From a checkpoint of a small transformer trained on Wikipedia.
Size: 10 layers, width 384, 4 heads of 64 (2 for keys and values), MLP 1280 SwiGLU, vocabulary 4096, 20.8M parameters.
Architecture: RMSNorm before each block, no biases in attention or MLP, untied embeddings.
Training: a variant of Muon for these matrices, 451M tokens, 13773 steps.
MLP neurons of a small language model. Each row is named by its layer, matrix (gate and up: input weights) and neuron, and shows model dimensions 0-127. Each number is 128 + 32 x the weight over its row's rms, rounded and kept within 0 to 255. Numbers have three digits each. A neuron's up and down rows have the sign that makes its largest values positive.
A block is one neuron, or neurons of one layer that tend to fire together. After each block is what it responds to, as a language model described it from the Wikipedia text at the highest values.

L7.gate45:088133145134116150143113095192079120144069192168108127101122133129183115132119117104076094164115111107121145183084135116114084168139117150108113108138129108134156112157123161070115072109214091123109110155083147185109099089159128127151174102062192146119122140102125196142121102140120164103119148098098111135143120158146099112173145137102141150153141139140149141112114154129083070154203
L7.up45:116148139185121129090174140139082115124129121118151120113125111168149158114108159146100188117068073215108165236121091101102113180115082047104122112154137152120094119145136131115126096134143082152128133100110134132101115126133146094133146157091111129115055151141121168108109026141120115098128151096099179114152125119185113086112138074157132104182122153052183173076110102123110131126200
L7.gate401:091072158147127149148107158180156142171126087129112118134190168146086104115157137161113166071141117154169154148104127130113107161123120101135191117142141153138158155122060086096144185147132163112184103100087129171085185134057101161090125149071138129096091125152110077126113062165167109108147052102080136092131107147065161117148143147107176123168125134151122142129194084120152179197174
L7.up401:126150132111083103110121105125136117075117084137173110115141142129097136144097118165147144118130149157172150140134089192123128103145156111149126102132108103135115086066138119116103166183175128116132121187159161126157143121083161140171125163102136089091202125077167109099175115163105102070145128069166179140104126179103085134102094118143146150136156103122119142050094113143177184155029
L7.gate516:134128160095140122157095133094135165085124099155100099101132174099151111189116135119101172130196077163160095142152143129100083126119152120092131116131137107131112150105055125152114155141139142086146102121162116131134149115162061103103085066125196085086165102123139146119123101100128099184091143081102171106168142105121141116171090121130124194116162166163107155189142137142165121073190
L7.up516:179104112126104126154078097140152129094141168087121168127174081119143142068166150088139139147115084161127112098176124159134105093124053097130116120119075070146155121126086098221124145150158129132153192130144113075152105131096098114082224111121137150129135086127132096115153181113123087085162127106200184220124119159191141160142162107139139136150151149134086116156104149145131121077094
L7.gate566:167135194136146087080132153104058150124099104129082097126192167128160088105091109169062149115178165179133166160180069169131181145152083108156147147090168179093107182112115117128121108117175116140101072113132109145151179121149094177091119127167157162137126153129102136145080156181061094091131162112136165166097145140176148099187146084096137174124104167138075130166160099095156149139080
L7.up566:158153132120089102112118071171075077149096139151126125161150167177143086136074153115145078108125144163116146141093107137146121180139126103113193093132176109134069148159098104112132152152164122125133080118133139108132189153077114123081097101186131096116099145152108121146182095197132132089129073107149067097108105175166141153149170163120147117146082170088165190148111149122151122072138
L7.gate684:098096115114134102162091073124184183128122141089104149175137143183176138172119130165106113125102092097188089110099136131172099086175159072163132150102147095161127122116105107116159145099076100078159074113088137091144081180129155072168119093096146132116060111126098088158116135124145193131169178128119165102152124100074080098065111119133098148155213119092175086103121116136153119147184
L7.up684:108038177090093174078162119110105141119079109093108100146153116166106134173105144140110097109087096172123166155120124114125125102124106075155135161136090055123142112166125104155159145125193086111115128105155103136160107104133107126146082118142177139169074121135173142130164122148100117131091133161138129171081062124054091128147103129146093137132197179181091121127054156153150176100146
L7.gate1001:162128067135129157064155173141143104119129131118118143107132113100161111101131156097055095147163130102159096154125157078088106120115124181138151093116095144097146108106138148163107099143114107113108088126126157151144162165099174137158183178099145106139180082136118122126122168151170099119139182063187161176102184077098128110110112120085142129110100190139112127140136128133178099151056
L7.up1001:146110089136117179120113147173114065090167116138093134147185098171157154121134152098124080138107159143109113130121104087124115174132091119111147069128107133148158141126099126181097144166125147073107099140143071168099141080129180153104159168108188174151129089130124126107138156116190098104163145104139104162117115094177162114065129063074090151102106082155137106110126122158136155111139
L7.gate1083:145123152121142100137070050140137132107101166108101143096168103075142089209085110105128148130112197034179121126164165106096164106078146116151197116135172153137105086142128094094142123147187106147111111158137132139161139108155103078033083180167174074133125089140096091099146095146105177125090089097152179091107143117096114128095158178146133138117130113133147146110146098139099153134139
L7.up1083:160075151121102055117098085118063161151125138130111152125138099120187122174123140126138127130099178088138106142106149148091121131098163082123131090111083179111083115115134091116143153102179077147102114150131123106141167102166117142106103085142149113134112114114139061136184102155071122147178156121158151158110126110110110158091150156105146128150085126097138142084131091129133092124147
L7.gate1165:109108165090164152134139151088103115074156135118209126108149152207123086135104172152144139126109098094120191150120155121138141158130136134109198081146116097127155180119055084100141119099178135150164039136148116130160124150125180070157126060112146113139122110149096165125104096139127104064124158106136161134101190109139158079136045131116158119160099101131145103152105142124203171174137
L7.up1165:136133126093090147149078111092177108160121183152108094148125124088145088115138177100103109151148181101120068177098117145135167113158081117160123157116115057092135082118109128108181115178158081093160128145188075150138100161097131140158062073128161148107123141153120133128115149155097035145073047149118167116160103108154140132124150135147136068139186136125167105114139103165105089124132
Responds to: Wikipedia infobox/section boundaries

L2.gate729:134140105103136144128146104069142172135117139071121115115124108092120199120163089163163085149136131158115139083155085140148131119096186118136089104135146066162149088085132172167058078097113144099117142129113093165104067147106113103149168132179151167095150121094191107096085115156166156143129123087163099117203114118130170155123110117194143118039127152185131152102084094169144163134121
L2.up729:127117105145150124107107129105116159116106130119093176091094143108149164088142159144113113080144174139103167081189130154102140186125166090145144159146120113167116133142145093131155136104128152108167144145170152097102152099110144091202078166178135132158140146128108095153095155171146157139137135114154103110186141092122187187161102055165117106064123067197130131135098139159122150164100
Responds to: Word-fragment "en" piece

L3.gate26:130110104194152133135068135120162072150132118099063144128128062080128179101139156127154140157106130119131193085123108125150161114065088153084080125115142165071118130061088076154116178117085095164143144133093145132124156155152157145163098154124155102153124137114146175129181130092119100132137115162193142152086128146060176076144121187159095135133144120101123142132149065130174135142158
L3.up26:073134131146153185069061146112205091142110128087139105157096159114140130174129148122094110126120120200091127145169092106156109113132141048131137060133103177178162138164140103071123161111140135092186190145105042166175149167086118126119111125202077137101092122143079152162158128106098134179148101139149180097150085121148087114180120120182134185176062085158113139141064131131113102105180
L3.gate262:146173148127060105163164136148158099160113106145162034091093095084106105098097130097160094115139097082164182120081190217087154125122142114153112152153123128065132112126140143122084174122170142121129125097173151162082130112096154101136103096153108114192131076165089114134151142111073075114116163097134174089075080124113112167145150144166107098116148119128108148092138106145052125133077
L3.up262:118169132143011104109174112130156107134179142100088099146155113099171118085140134144128120119129188127162120128105137164101165137090125140092135118142217183125145101130137156121114111033143049118110179142184132178150136128166078079214097105139144120126116035130125121139131144093089184087113171154121128125125154116102117140170090104145070153066229117171098178160200133114081133120073
L3.gate304:150111136127112188155130122127126099131101109078148149104132069077100120090066143112129113118163138145164101121164141119123133089133149140088169095130136179090092133140119172148080114144136074123109171156130111129105158114011102132171160139153155090084103152087185209137132126061174186135129098126141054117184105128164105120067147096170142145113123169087120134107133096112163109149188
L3.up304:102084110063135149159117123132102132103117092106123058098105171139126152139119155127112097174159113082134150080129097130181108122034112095079186095159082165080142183137068212139132144121149126126119070092096116119134161161114125075102093161122120083082131095097124153118074118133104120105090105105134073100177124115149131150127162072132188187126169102094087150121199124124111134083102
L3.gate311:162092169094172113129113087146068115144182075149122130095185118128134157078063140111074119112107167164134111110088090080165174108101151208197152111126158118115129051176136158067110109198132103162098132141098112120140152113145053140078123166116139062166131153162119094086158106178050143098104130146170123135101101114113094145167143141122073074164128087144119144177148069148129153171096
L3.up311:163129151160165149098169093151164141118136102171162136118155142126146138101108124109109100181055175117144156104113159113132221161035124170171149110104193154099181120150162138129124132143036144139145154123172164197105221140179117156136136201099097112150096151169152153093135116152111170130078145114152107157162146107143092110154152137167080138096161108157151152130109150136096104144089
L3.gate800:126174146093126182108155130178135132177121136143146094120128105091059172130134212097118086099095156116107130135123180108104152087117165081177139147147081146141133146149099151126069137092152175117177196082119131176119188174113102150087121160116116095146139151097131169094113182102094124141105168112134185102098057101095163141177125101204095100081159076140127107091141138176147137125134
L3.up800:127158130129081140110095147136078139137146117153102080115157107096170126112145123124097136055133140068097099106114072153157143179044096099093154170136147114132075114119138140162129137208160111117150075086112083136181080103194137129199067124075110149137163047105121090132171140069130088142125145150172105095130126141122112203092130157122128106079138115190143165168181171092166175125127
L3.gate827:134093106124072111175084066161169164145104121164103141165166105130154182137189189138156079110133151092098143129124151112141087079056160163128095095104083118141152128119103119155069132160177172109098156176130175118097128143111065155191093179138172146174108097113157182165089142117128152100116204143135073113092149169159171141133130074124113100129182121133115172170188133087169139185130
L3.up827:119133145126090125151154096172120209159087151169122111145113126093142225099156075176141147142145134122142087136131126115123132048087120061170112062158139147120154122119096159128124143159154144124145143169105175116138164172121070108158073130078127111163109116096133134093112104078135147130131142133159129118074067125088110101090129135130148103121127138156135171108160082107158098169195
L3.gate1049:131176109139172119108071163093161111128148138134119143060151127040106123079147123097181149126105142095139143126106122150124117092116163144182195097144139131106168118154171130134146140128126119145110075108114167136112150117135142170161066137148178158165057094097158095112126103145195151162091130105141161100112083152143133111111142088133149076128112141176077133093161087124124095196124
L3.up1049:131154121142153111223116059115166141182161090101159102118157154148182147130117082148162090128146186199187142102121152118128132135099137151137163131139182129171199111164151111068086151105148151153145147138116104113138175115092132133123078139119097139106184099089162129112134105128206105103113141090197122221081088166146124145137118137162117120112088144187121137133188131138131170166115
L3.gate1203:109108100089133138144193143144088048123118113101116154117150096136122107102093117129150162123094081080062128183173124139160071164129190142159139158121148141121137081153173150167167112150202125173140124084086112146122124121151136167146103147157112186083137110115214199136109186139115109152127169127180065115113188118100149134125103143159193182145059110079139143115173134119113118118113
L3.up1203:114155145148127183107091111128136082112132139144207123126183123139130170163135117187160134137169085099159122117195122081127116135093098183156145131127087151081137123083136176140133101121193107128115108087131131109051140102103087137162175086106038098175129100104185152156154117090083116123129185175163103157117157123148103150153099115138117181123156149164084177144112142144146141136139
Responds to: Role and title nouns

L2.gate1256:124131065096086110165154061089113126128089163132163168182116128162137082148023181114170150117172185069096116177112145131129126151136178100195121115080138173104093084138127165121186168131168129122099159167107137067154100170090168102071124116146114109125137121144146112177109099137119099155106124157096134200114113177053164125139133102156093167112087097127102132166149137108150167110114
L2.up1256:137128074087149074163105104116120161114099138112156172115100074135130073140035147147137147131139151123144073165123109156105135157079154096199072136122135164132094098173130161129121159141204172136129128110139140126125142132115130055065120064122170096129110151144131091136105158170134102197055108190123092098145071147081154076172146159112169140119141126142113168136087176137159123141118
Responds to: Section heading closers

L3.gate229:154110103132131086121130168086157012100101190174042140136102133115083091149110119121126163106138126113162127137163159148192123153087120135073152122142084172116109173155064106062115146108145141050153138101116120135146138119178127102172114124140115063144132167137117125076163145151173127162117073171121088153046160128103142192124171118164137142126086159032130071115079110114148104120100
L3.up229:099152156130145163171100119106147121057202105082123110055179124169083088101130150097113149165185157104155110058167176112115154185091144110114118035051152082132111142137130128170086129125079110089091113150134107108128154100138134082132094117140124158128167162092101075104065154107113126148071128135132181065171144089077099109066083083161149110129146109080112106154099138131061138116098
L3.gate420:152141052134084144087147127073051132075126122131148085101205127169054179127153123158065158176149109121113148115166092130116138094185209071090147105139147138167115112096140098164097091106148148115168097102142136172119154114150130105198102117109170156183176111133154083164144116055143186162182142104111155103117069170135144119096192096110150128105092120135109148106126137156163105082149
L3.up420:148134160125126136130093128137143115076094169103152157077189083100137097128190120169123155134150148151135079125172059094095129134186131134120042112092113139119128109141134173103145135121100139152146094140126166180113139100141175107154049130141119183196117115109142173087115098102158111110069063116160149159097116102172070125118111161178157098136083144083116122201156123130114142123222
L3.gate523:116147097110104112122149082159148128139146114147157067108105138153158197168107100120130130230145126101145157155098091144116116113152097107125121112126055076156156075117109156077121181112140164124084133102116096107162139168136149157173111165140075095131178104139176167108136111106108146092107163172130157125095097127147199153112136112119096095123132107104103115134136113095115068149200
L3.up523:102180188144156106095093162166149102103167124064098128153128113154133174140136123099139153150133147150165155115110112117117115119145120165074183149164112107121130136129110106084139117158123098108038122120120196105146191151183138146146132084064065122130107123146154114113082090139147074161091134194155135073122149070171131159047164109045123074117182170146144104155139115198140122193114
L3.gate738:092161106069171177078119134134109132158155181111121067152151148188157149151195192130130148100172160120109153195161168114129163101104096131070116125139097148142134148124112134091138109089127165114109193145152111199105089181128191111108138163134156120111117143101132134101170151115116094089161151117071145116125162109139210145071107121109131128073163151072162200166138070119150094113126
L3.up738:112169178193068159113129151133117115144085156118114145174059151059171098157165102119109195200102123124111109097093098134160118139106151091156134182086118192114132126122193108126057094170156093202074146081120090185120133188093106089103136129120140155120117119182149097097129130139108145137183078153115114158140118102119171208048131173112117136098131169136156103145182161115154120123168
L3.gate789:162138109180220157060161096091151133136158185168096102135176111120134076123145168137173136159145127115148165112165114151086144172106111099181104151121119127137059159131173116103113106106116048127128131114130155161127081114179159087170108106062162099100163158085140118194098179083124152179076217077094086102109200161119109071141164147100167189128151130065075143172118147165178067097095
L3.up789:164146104220133139129162152113146115105118211187105113150192106138123106113109182176193133072139083111146098155145094095109093164071151114127162170140143102130113163173139128059133058162119084127181149131103195152128125173077233129126120090177113079129166084123100108105167157146159137196126132106121109116162129156134072094130138152137185168135135103156106090148125148121146121078126
L3.gate840:167148094127139129130147099117120153101152177194090121159174109086125132140166112107186126168157131134124135116095132104153152178157176083105117151193137124193143141107133105095111094110099141143137185080120139155131129157113163110179140138163121112198173201120138151128093158113075131142090162107088190090119163135149211132125071120125130114146115169148093072103076147125092117082138
L3.up840:179062111120133122174176153143146113165117150164161070158139175099102173118117178147183109152159078148135190196103093145142098129093189112161165098144095106127160079084161073145129130093144125122164129101137118123127123164127135125131103106215142147083197121120129192076120137107137121156111067122133145140081130134106119117132111158118124098193145129084141148113205145161167110170087
L3.gate853:183114063135140062140174125125110094183114150140115126110085142165167139120118100129113130121138154119132130082162079116155164100138188129079127136151155117145150148089171138160149111109150167122109058066103110123158094113132082091076102148114112134137119105102119158120152112129121158075130124118076094133137102090163111158187170124146138084090116092216119116157120155152131118107193
L3.up853:084136136076081171134095104170138103103194095076138121068137102096118126083172134096141178157153138109127104175081143107128113102158127177167079162100134129129149110060052132127150109152181126143136136125169067214056104124143197120150098139143137180183127144136083143099132095128162114134173139103074115167122075176130126147121123072147116124133174109086077153088136102197109057114123
L3.gate1147:122052175069106065124118095151106126084180152120088193111182105136143117092172115147128119158146217161154139138165095096169207099132118137143126030074146163100118115056180152116140100131161090089105151102093113147110148125140158145100176158115139118150139156129118127129173150157133112223131131095093122124142108167125160157161170149184163135161198093138104108123123175113095162136141
L3.up1147:084091121123195092123155093094106112115150145183138158091107137180189089133131138154115191154142144107149167138120162175050100100148162165152154110171135195173134184103111144162091152135125134130177174129088145157091113101144087117089112114169153117176162126065114118177136118091131157123106206124145096143156141144052124148181191158149098150066137130111051075146151132080075134098118
Responds to: Decimal digits and quote openings

L2.gate1046:164157110105085153117179127097164140103131117121158074143126131121118167119105145128137170172140166112090194118116114134214116113104198112138125153095094133145086133134151142036168147135145167137141162089119171225101123121160146106111136168117099100154139109110059129102121092142153094101127185176165131115126113124120113150105166098160156152167175116113111145161135114116160113141126
L2.up1046:174147140149183101129190185152136112129161095073141143125112091109141105147109155126126163138172119155112202166165140123156135139157157113107169116154144119162068147115094156112117186158107164151141086092162165141192182153131111102147142161167062149123179111084102095033163086164059119106092155103192146130102127055103127133198169127116085145122180070132148128113133139113139116145096
Responds to: Mid-word continuation pieces

L3.gate130:158122103095130132127186148145144084159082120098051102136108149077135191120143098057097123161143122135155135152055135141152140186119142166116143090164134177110119126176119068093167116201167113190069111128086111145183130130123133158168148176147116162087115125155133109137094118105140140115185131067124127095148142137146139191112119124127117139086088136155080131137108049159164115092139
L3.up130:131132141129151132184179101100097205136156150136164109144121154096143097173114092117152150158129134152139070063147154149134106124074156120119163109143077175079169091083132092095061119144055143129150140111129129136130168154129154165083155124140169159145113088161116117115129093121156109107187105169192155121139090144137119090135102207175164080113096144114098150095082117167042226146168
L3.gate376:162137104106152158167110153107141158133159126158135113141091101134192131065069151109155082112164182105213143073090077111151061173082078138208149157122154113114111100120065120105123172148196113126114132126095152162112150099144169041114133138118167176175156092105134077158154192143111119159145183133104085085092142134156123150153090102172144128085154079126129135111171165121106140150087
L3.up376:112122105131150139124160151077137109127158175095169174148147089165134112164188106131200122143144082130115156148153103116195165115140117105134150140166139179173108070077164075107127186133151097136176137137090125062040111175119182134128118150124152046153158114100172096065099131207091155156121153096113111126086102150139150129159132149143148086047170078134087113136100118144186127152139
L3.gate383:159117085101090139131097035081158138130084132116120169142112137130054133115126130094150160122130187111122101134133165154127189154124123073135102124174145140155125156121100162124136155156134158156088107132110190131160168108152124130078145117154157121140125156082130138111141181180115116130176116087066178128164171120066178116146164135065116101117108153124129081075108139153131106187179
L3.up383:117099140117094167099146154134179156132103136119164126119096110162107106151099164145171132145140177166119077170139127094170123154113214084150168125119092104139117105112174133099113131119148158127105119144091105064139108152107118162091103113133109124146074119098199120076128157148102120111165139097145154120130153140096128137076116102084081105083157128126161094124101102083119111145112
L3.gate384:137158089142135129137123138178116114101149125134099255179118095111150102115165100156087075083137129108137079111132163127186099147096144108119132076127119154120133132110135145148127108154130155164059169112102131105128069156150154098107141146101165119158120082139178066147140157165143142146078147162103103157106132212115146164127151129151111100158172130151151102160144139187108104109090
L3.up384:128091116149107127077143136205173159137137117145137179150155086123146112129140096174152143103105103112124132091161147110180136143205141141160100138159092107126110087074165211094113120121123108231128145101111123088101100109092143104100155174071162130148130126118146099171139163097145129145097141151075173155111162128135112106127173116137070122129098091109092139152102102134141130147107
L3.gate444:114076140073109102040071136089090164118100140163102110129116150144086115155126116131163145111112118103087130094086125131131154137132135186095112138124128112127158071078120162156139134200085129121157118139165121114106154185174196111090145111132102148071181084093113079068152068144100118128167147096170075107124094120159134170153190118172110131107139132215127141215096094134130132115159
L3.up444:108142139127136152098099142099113134170093133136170148128160153206141114099101137123127135132149112094119136125082169183117194170095178131063141134128110145118113109102133124119164079129175125151130130108097118085109166150157139102196122129042175141153172099095160133109140097108112052090161159164165107131080140117053145153137114125162102108122163125143101121131116154173126126135159
L3.gate639:131099086085156124147108078099150135138099140134101118141103106090099134126072143075123058161143117126082113122131130141152113192122106167057120192126128146108119135164136099079124092099118184107158152180089170161117128106139167133118110079126179117125104122069138098104106126083104116182135132168139101177153102094116143100169182177167185126100156100133127096144094090117095108104104
L3.up639:112139131083137116126150062133113103123129159152142136052133163142142135153101143068101085117144147141115109065124161120155126196122098174102136193084166111173152095127136114018150135097158138125159106178107119107136159132112128151114116132111089120084124061139103099123180141082104134148127186160167167138101126076133150161212180101164113069075133146191163126113123113074128093127147
L3.gate745:102141181146197125141083196132100178114142133091117110084146141146185080177076146106127091157089126082152149146073124123157066090089123111080136136145142179164134099103133156121086216078122124152129153147089142069152141134161130159106131147144171072111140202094143121192118151166080071042143147078135162092148118182101130107140121111085166129076125081117146097101129095128102147136155
L3.up745:141174119118179128143139104112148121065142116132071110098127134130140116086078122105142069149091194094150150148061141112143086089086141131042126094182162155127092180136181096153142225095100178112169212172112163145084146092145133133103117090144090087088149160138145080156138146172099119149129155104152140130113146204092140098143120124128180136092141094073109153097089102125178125092161
L3.gate749:123182117063145072184092085161097098133060188117134156124145138133171102147070137137112104094116143145062167082151096140106114119143250152126131127191165115139125086100079118165133171148110202128104112123111192128090121173102131149125136143152150110060072126152147130108106089159158097105142131132126149135130146170158165143155136083146151158107125135100111123167158145109148153140117
L3.up749:130179210101118084129097132160162182107130188073117141181113182131129106115104149148216173120116135160132111088105117124203169100187118157181119114114159126147151127093097116148118162159112139126084214136121146130114165170108115103128167114125169141069131207134150143124100157081098062112178143067116135083151104168170107135131125129114101084130114122162119120175129166118106122135128
Responds to: Closing section-heading markers

L7.gate19:077098194078135111169179164140140149140110051154137139130125124135088120128103162153113149152140134072148068118147165135127175142126192098123187120077121143121158091195132148152115151146145168156119121184117163116103133147112132155149117183153144151129133126128126086100084181127174128146123100123158151167111164112180164154214072135133094167181106139075106156161179158108098141119130
L7.up19:147107125098080101106130096060137149137127100116068134147141131137096133162153169131147123209132140076165108127173086101134137137155190197154177109090174163198207116149053133167110119162162153149124201133129174105116102163103114149130130145141048142125156098070125111109077134125139161075131156083134082113157117125151194127146099168125101115143178067122178114171155158077176178089045
L7.gate58:105065126121112153148097150111154139099108154141160104117165129139180104119159132180111144108110137118136114108139103101160122064078137075155108102110108135122126120123140174118157155080122173119041099133110139174121139108154083173212170149074113108164124134176119162145152190141093114075078145154086148149146101121192119194141097134092093134105163138086143153112201010149106139156193
L7.up58:165206113095153083113102132107116170137134079159107082076147119155130146117155119160184136136132163096163169109185150127118141157105153114161086110081129075148197121126117165183138160165123162066095132131123099143133136120102126179102085194110162135183151122137138121130145114060155160108137110120152165106077085117183100178135139112127102141120161141154100111111220121116154164143187
L7.gate117:165129089098129138129131149120138092150151168187139127172206155087099142129152160154127121098186124117188093149145150140100099095090134183143139044188200110131052122154162126126121141116110136124163090132106179122151092173131137083092125119210104161073167168111102115119108131108083108123087137100128144091145152088157088074084092154115136140090125121093081127116135136134098142106116
L7.up117:097093163104102074127152125144102139122098123094176101097141130115129148117115126134073174171117135137094084156124165132134118145084188107122142099123096126144131133164116143159078143164135116123103060060078162180132140107128185109132136119144147087177075154149154107185154138029056110093156137142118175117123134049074123107158063160136141102163103129135148109070128176112111119079116
L7.gate266:123111174121130144130133104132094145097126181157177126155175123101107144142134109126087057180124110112150116106115151130129122133131151175098173137141122128135085128139102126115159107161119147100153082121131104125123127136165056142130080139149108042121167158137148097103138139164141101133146177118070103103014109141130113072153150173097090168064149127049117123125097092113157125114066
L7.up266:104136162075178167194116163134151133145165109156099175185085122120091105227090135133189126101173170147087110125125095108138136122180086100129138112073162168190136132101087090176111207072135105160150138138126163092158079198128078176188180110114084135120085161101088132097091101096135086024161194121099130123133116095108137173115124136146097121073136115155150148083123140128106110060084
L7.gate267:066076149204098162141141124137169162075074106134180074120102081108171104132131165058088124135123154104164156163129120076150197127080140119118159127135146097112124184102150051147156088106149160063143116114113138041105142115147095190132090132152136121084160079206081106159126131140109134152139076119088168127122053125161111169107157080124078128120187119124113164173175052118156092118123
L7.up267:087106134126127163130136144134181159109162113131087103131155110126167138159093142174157109128087149158114123093147113118161095072128075141125139162112126121170119130118116141087114084091165114127111099095105073154084157096113124074129078096139123169100149074105082148145075102177191129145139131108139110124081088105138093157139180164106180069138152126158167173119146112129145098123100
L7.gate536:108090146145108127168130167134136084124101063089088090117154122181104133116137110148184170095151117078156101156165128087122067077105131100176099110131074105096132137123150138156098111083153164090104118169122090159143108091108121160087147183122144156134118110085116165159156153116155046118121146156099204106094118062174155200107117174119078178184163208141114141116106036153123141168129
L7.up536:141105145088141158094177147092133162103104089131100131085111159098175119116123161092158110093105132120122135107121110140149178052167144071145113103106093176073148134145052123097179142136130156154130114136136132153089158091159095136163119118129146124174168141132111105141130144083144124124149155150170089144188104074171109130189156065145147134097119094182114159106130111119145138136135
L7.gate840:173088101074092100084145167150185123100151105121171013196127084166128121135125096133152137135167118112146096154110195128133167165074178114165119131122101149097117139146122095146108130112104182163116128099165154137181084141078037144135107176161079114112157122128115084104109160083114126069124111156076078109109136106152166093108116131135175144091135116119190228085124083106109113149118
L7.up840:167094135115156093189106175096157157160202107120059129193079136123146169172092138132099133173112126117195093128135183121149146112115117114173083101110095177106122084148095121191156151141132117144152103128118096170140149132090128125089146151132111113135101131101093139118124130150090120100101132101147109175084143130110188088172104184155145111108177158079145102095158188120151119109125
L7.gate1140:137103132125094145111157164168103157072182156173129174160102106100113140122112054094094134184132113113152112141176113083103174106107175116158085122093158147139160131106147157164099097143117196148167102136102116144152132114106143134100121152152139108110177104171119133138140117159095143128088146163146111114124092129114136098119140079184112101119215090091109219096074043064144164058099
L7.up1140:126140131091140149144145103143153163125099156189235110146152152096106118150113111087151161148075135111064137157158177125155112145104140106153115138115174149146184157154171151076129112148136152126091141170084098135114145142171092159039125096114093064122171076125187175115174126170118120172139070164117153116157164118103167115137106109100104064132128137150089130095149078121128113142094
Responds to: Mid-word role completions

L7.gate21:150170092111175135055134107077132078089111064088121156106185111151109098095142136129106146104138143129123142143156114203091092153086133137094144052135072145115123087174145121162141107166093146119130138089133069107167142131141167142087140085179154149151120103128180132181117107125128111150139073119135182157196070143154132082143200168107137114106155173080123140099101080117095158157132
L7.up21:145081094120146115124082057116092109134171110145109163114102074166096117178110097093126134149066113073182145181131169061096056079102056140152127095133131063163126100077152109095111099138120154097141149080141127095090109111157186084125102128159167124098136122112164131134148138189158153121169118073132144140111131152169079117107153155159157131075121096132132151086099103118095132120164
L7.gate49:133125150086112136135090082146168130108130142108119158106086160102183131138110157119156115176142117154137136106059181118142142156128127082109071136118151119118151099087087163165163113161114138130144090130115116130150175176136131109114075052047134129113147066146106116119168181129134159167134101051079097093093102111152123100118186104144153084081172067081127112118115133118168064150098
L7.up49:108103192097116159161176144117135085112057129110097102121100191138223156157091149071127073102094213096116122153121144116110136125130118162111208114073141104130112171074128134138166096091165110176143114077139113060127132108112086104153124129109138122130190118154117101100079119121160173113110139121095099141111097081136134125094171113113102115158109141093123103089137163157161078128143
L7.gate325:150073108112069132143113106154123122125141093116149109158091163104163147141132180131115063101106164137150127105152112157119088150127130104156141128170084121097079150101109091126159097100161107104128092113173092120108132180177167081145109184101089150132123176078143117125113113117109192147103148122045088165115163089159118096110134132083159157167154079130168182109140118150122046156127
L7.up325:122121168093186172170153134137183135180128134137129112126076089107083119156150116155050108122094116100160099124188132114097074137154163150129123095078117179094121174087158118069142079097106148119087060136171171135162107128162137074133108097127076111148127110174152064180065120106110109167083052101139119112166169114131153124146153190136085111131150096137086154060133139136139118095147
L7.gate767:126124150099134125173119115162165115133112207145186105072120174089100207088150160132060163089155141184179116161110109153117137058111138116084122119114177083147120137095160130136142126093125094168097126157135047089136146130137130153119147135099165127066073164167108109195113129158139152153134124182149173151088127114130201087126150088129099176095096059214114145131118129127131180075153
L7.up767:142197097118090148082124085186137100139056131117132077137119132139121164098124173121099116136150196075146085110111121122075171112149134100040083126116152091118148082108182146161128131078105144119109137136170112091089136156054122091164108114065095158154175128176193152175118081173111144116112089123147125103098105150120122129142142123172123121084142153126114152121158141175091103136128
L7.gate860:131119118210061146170139100167122169124094130054121103107106146104138117128132158087122156164110110080131088181169111074129104134153123188117145138081172138145121092081183122125123103186163134206123116091128081089124124119132237142119120087160131119117146071142133157082105193084178085130158099075075152144147138106176161096144155096158118069154140134165126185093103082150086102120105
L7.up860:135144180132136170140154168128125142099112127078119107125120146118133151162133116154074154098098196081148116170167138117054083135128114118106133186072119110138066100150186142129073068189150158098089150090189142087141078121171139133101105083127131153143144204150112111086169172161123142140093055096109127139154161110083145137086134189140167079082129113139155172132178110108065071105136
L7.gate976:129099166119139142145093141079062090151138149142124131093124201151076117152180141126155111060128158115172154140113207151106105129042111171153161184125141101141085176100169151111156127124082099171158106190112165092093129073113143118147130113136138116074121158167129077185165128172146167150116142132111088113133141145146181090151054084118096127116139096120118131123141157108119142156116
L7.up976:138115165108127194121139153137100106137114088086117129094115129093118101092167172153118151137109156083120135104159181132113159065129161146168108105099136155105159139102117186180130091115187111183119111145112138156133186227174149110149161133094053101064133104141135106198092150121136114140113140132088114180076145153180113093110122123108199115114132131105103107123107121121102154124152
L7.gate983:125099114147142130155120079161161083145103177147137124193111123081182119158118140103100133069121108127135126158165060193136124101174132118095149163106126129109081175102145113133156180135152101089148092129113113119119172137192155103117094147092134097181128154164135125173088117076113181145147131113170082193049118099082169102172137132125137089090125126125128172109174061180141158160075
L7.up983:158147121200115136116170135121139104124102120095133136043160082176168134117106094128126134158109110128127100133153121121081161132124143120112155125118106149144128162093099074167136110095112143102109103120142084128138141111172161102071167172149119132030146122120143100073148075121135138153172120124126136106119112112115136051153144185086140112171124162147150131117136135085151125071103
L7.gate1239:135121102114107103097144116153143145179095151144090183091078095103100145143160194075108134130132174122153140193124118136107076100136141127089083123145092106144149143113115078105103119137126163113223087125109101142093122148158168144125157144165146104116140129138118124132173165152137084183147102134125163122173114170078132162138155165119121141134121146132107107115187164168084142136102
L7.up1239:151156104104136099103146157139113150130122151100103182166098116067146157143159168119138134100110142126158073139092116135107142129211151142091128155123127105155161173118104144113137163117121143103176109101101057193094102064165156122096210153088127099151106141125099157125130110116196140182104108102136123145142130109133136141098189132061161106160108139158154163096172188124098087128079
Responds to: Decimal coordinate digits